Part of a small language model's weights.
Architecture: no biases in attention or MLP, capped logits.
Training: a variant of Muon for these matrices, 5671 steps.
MLP neurons of a small language model. Each row is named by its layer, matrix (down: output weights) and neuron, and shows model dimensions 0-95. Each number is 128 + 32 x the weight over its row's rms, rounded and kept within 0 to 255. Numbers have three digits each.
After each neuron's rows, "fires before" lists the tokens most often just after its 100 highest values on Wikipedia text that the model never trained on.

L9.down503:103156125145148120106122143162076143121102124100142140132161115141119160070108109181102142175087083135154174103125093092218105144119095105097128180108137143163148077132101104121055105197103061161171103096110121155163130191176116110150125158053133141106124191181188107110112113167149141133
fires before: "ch", "ch ", "y", "um", "ched "

L4.down80:059153133149198139096103122116129125129109065142121111136109123172146134140158078154179058139132153121118120157126128165170128139117140181127113166133206120138148085167097213086136118164131146061147105134081106085160095101081074190125158115095085153154103127049087068160162133137139067127
fires before: "| ", "|---|---|---|---|", "|---|---|---|---|---|", "197", "l", "|---|---|---|"

L9.down629:146137144113132091132098098161093092097155138135129130100101108119140127152168185137154171094070124121161115120126154163135123180117126119109085098123160128077136072091064129111160152134143115164135120125098104036116152166073164167116087189117072157141155129131083135127177106157141118122
fires before: ", "

L6.down346:168158104095120148124079124045166102132111156132106148116094161124121107158157171111103054150154137141125086140101143141117148128182080151081079141151099143104165108127073128139131143155105182121057181175091141142125081097180090121147133106091146117037097118161126101138172210142064185155
fires before: "3", "°", "% ", "1", "; "

L5.down362:111175126178114094136129076098111191111088109130110082107107197042075118082085120089108159088168112107152140094110118091134121124118160081180088113118112133120095160129181160092145109117134100072166140091124182119117130180090154148132189065099147147083064170075136068168151141098160166138
fires before: "| ", "pite "

L6.down351:143147122085073169102163054135163164136160146097134108151103146109160179131127111111161057087093124093109114128081104122144180112136141060150099050113096130124109129125126152162109109184153091122183072105167134121133147116102129081085131101134111096112117100147135168163135122092092139087
fires before: "| ", "|", "Hal", ","

L4.down677:146143163138156117137140108134140159103082126125173129197172171062137098144138074068101161133096166105145093142105141126108113136149162100143128155085155162125152130141143136165185050125082133138162135120156139055170171109106194108147131139081156130108136126110162086167096133141123107075
fires before: "s ", "\n", "tion ", "tional ", "ired ", ", "

L6.down252:166158152127123083144114128152110189106183127117080120119152126165153110114092086090115079081120098155130200183155143136066135160143130165123088148076145164135098139157159094193102147138143128115107134111073049133145143114148111103098113178151161147125106133102091119133144122102110116129
fires before: "\n", "\n\n"

L5.down366:086147095047108158115152151110104117092077159125159123107094086152169087077145064095180094168141162102127124171099069119153100120144098151142124074104129086141139108134115143127105086113132152112129184089049125162131118169109108157123097123145104129170143151163145129095157129097161132111
fires before: "- ", "aving ", "ast ", "t ", "ft", "ave "

L6.down658:093117110144126066127159144131160123112067181143148143128119144101128102137114163151129092133142074066146068103125083059111133157159157083144141135153084081113088159105101164143198118107133166136132158192159162110080090082060153114140087107129139102122110159141164152110105057099172106134
fires before: "| ", "(", "|", "==", "o "

L5.down210:145138114192115182104173175154131165069161132153118140161058148094138140136116128092166161171132077127108131138112139154165141141174176114095152098140160173073108118109115171145127112084094134075151151104175112115171160074072096140112093168144129116108136135147182130163157136108082067115
fires before: "| ", "(", "|", "r", "to ", "ed "

L5.down553:123156172106119161152107129154103109154162111123078147160117143097136125139139199107064151149102139141185095155116140114123159110128116124139151136145188123133152138140142153153149067123124148089120156185138178063124126095164134066090147140137168087102149096107117167192142104091114126162
fires before: "\n\n", "1", "19", "21", "2", "8"

L3.down168:123134122154153137169159112108174100183128124159148151163066156094122101122098136119130124139115130119082115112115181133107051148149099098154123104184169132129113122131181188151167181157092115090113143146140115115145111100145187092111141147113141120150166145152124117151176095131079125121
fires before: "\n", "\n\n"

L6.down79:123122095169175096101083157106100127075125131137110135116119117138060167103129114140118209132157152096153114171147112150094127044157160126127136147143133143168108139058148100168148128132144118145109188133075099130109117134166116158091073137108114200191093095109101171087132129144120148096
fires before: ": "

L9.down138:161164156157134114116099117149082126131128120199131119152132079148140068109116092122137128155078123057143179123075151161118119121127135128170154123056151145142114126105104132103175145166209106130161063142111097189079098146177096142159155094134200139130209117184120154153146129082138103189
fires before: "- ", ". ", "ym", ".", "oy"

L3.down688:110084140126177129138127149110142084220175128130179130060166126187133133140135148063117155194078161127156157183098114178064144123148097156114151096132140086113131116188129093074167151135145149092075156145112133077094110074073106139102129146102111143140080183132123160144187133126156083144
fires before: "er ", "est ", "-", "way ", "ly ", "ely "

L4.down665:144141200122129105106132124130128085189202154159139129088097175105142149129100180091104182110148128087126126170122156182113109144165085168111115150119134126122100085115082083116110104146103134167120160138094074110134143134078107166144115159140149227084116136084071119082110064097079136130
fires before: "200", "199", "198", "201", "ship ", ": "

L9.down487:096128114221181131180141160189162121115150132088156074133118143112127148123190132113135109154176126136138105105123116074113126072170123142134167095127186132107158056151148121151163098134086108089166089185109166083097118114126127199117125099137129071178142136160203150107082132139080156123
fires before: "- ", ". "

L6.down676:145123062134158168123088122135189148184110084070103162142064143114127106181104137155111153072104161160111170105147114195118117140163131070078113180107106079127096115128200168131110122078209104155113129143082097153109155110103079127112161103132061126141141111104163147108128141074067132116
fires before: "\n", "| ", "les ", "les", "ums ", "s "

L4.down545:115173126127122113159112109152164120107141136178121124138132131100180057121120110213139117099049167133093183163153113138192172128116113181165164120114182108194072143153147184152137059116126121119096127094122087160171095094115137085112157122112149193153139145105080130109141116117162111129
fires before: "\n", "\n\n"

L6.down496:074061157142159116116167165140115126156119080103155130167097125196112116182116129152151153151154107087106076193146159127172073158129097116098074096121198094108164106218120173070107132109123100099189172121098120162096120116157107138187092144114139109130062177094133117101143166131078147089
fires before: "of ", "to "

L9.down10:180066068148128099161067143102178204095136110147155135098131135102142130108134138137102139062094148101124188124072182122125145126114130032149105109091075145128126169125149148153102107173123160098091183124107108153165128153126130136116182114119093091162188117141130055196175074071153130115
fires before: "to ", "as ", "by ", "be ", "for ", "from "

L9.down356:157139068145150118118187162117154117081115088111151123117163093069114117139103136121175131132143158129182152210196166140111126103095161076108117111126162077076151081091141108121065139087111151095129144137191108158166129140140101118087141076138155135125151088101105145132155081095041086082
fires before: "ly ", "tion ", "u", "ts ", "sion ", "t "

L3.down762:123140123157148131146089184153118107135199108127117112127085127094156146108155076149092126135121174106086144160112149142131125143099141134120130179073105137072159127140137187112157122149147086085107053146080171103176104120135115109135152121099111166141080140094069114203118134138163185179
fires before: "″", "-", "of ", "ing "

L9.down524:136121122075162140159116108108073151114134101146162120118086149135163165134129069126122116098111130196078184145107150119139181115134115149146135138099116109140159119181199098093147132089151129137102120106144072132125153096160096128173135209101101124068115137148184137132099118196110087082
fires before: "es ", "s ", "ts "

L6.down212:156142158079166084162143132166142095182124065144177120140157063165122128170079093146194138167163088122123162123131116161139160158132115128161112150110187090106168111082086162089137149081105134097058151151088190089107122161121218157158114080161177144121122098131121156159153117122189115139
fires before: "″", "est "

L5.down611:136158141093108151101116113127107093122109141120129071060097096153136157135064092102117123188168117143171167137091150105146134134135116106144159120088102133145094152104131168116151096125131094153166119125174108139062144136142132093165077118171106171099128131088149169111128208180099089101
fires before: "- "

L6.down698:142125124099117101157147133161117105159144140112127152163156210121139076126140108125154128099098102181127130047136158134126115161106116056081111108146136143158104140162153111128139142148173148123133121121097110096123186007185115152145121103081148119198120176100117151128084148216101133087
fires before: ". ", ", ", "\n\n", ".", ": "

L5.down289:142089159152120112192059161136104094151114132130124148116144113104144068161176054161128132089153127139141166085109146183110130151157147135161177141055133136123153099074133155102141118178092110124123178103132150123084138159143088154187158222146107127154129163134103086113108125103164137108
fires before: ") ", "a ", "was ", "is ", "an ", ", "

L6.down594:130123119165108119126116134102076121139154146123041115124081143123111135083057146109185137138159164184112154079194113147113058119132085196110178092120086177127101161157108179079130114095171182100158223149186158195128123097130109094122120141165127169087135131095045129068160138145122155168
fires before: "as ", "by ", "to "

L5.down86:147152118079115117148122109134136115138111172087117162178128160152191104120108102141135222165131123160116093070158122116129145111137114130130097187086115121162073173168145109091113132103118135107132120087121157162084079185094114221103093151133152099087125152121106069121025189120176168103
fires before: "| ", "in "

L9.down472:112141079138128148156039111126139131044137050097109133178138157126089161156141171140123171130071145129163114104139150148079104085073136150135019109105093128156115109115210116128183141168139122119157167133068109105158075154139098154104159058081136095140146104171090169143120153133116080170
fires before: ", ", ") ", "was ", "were "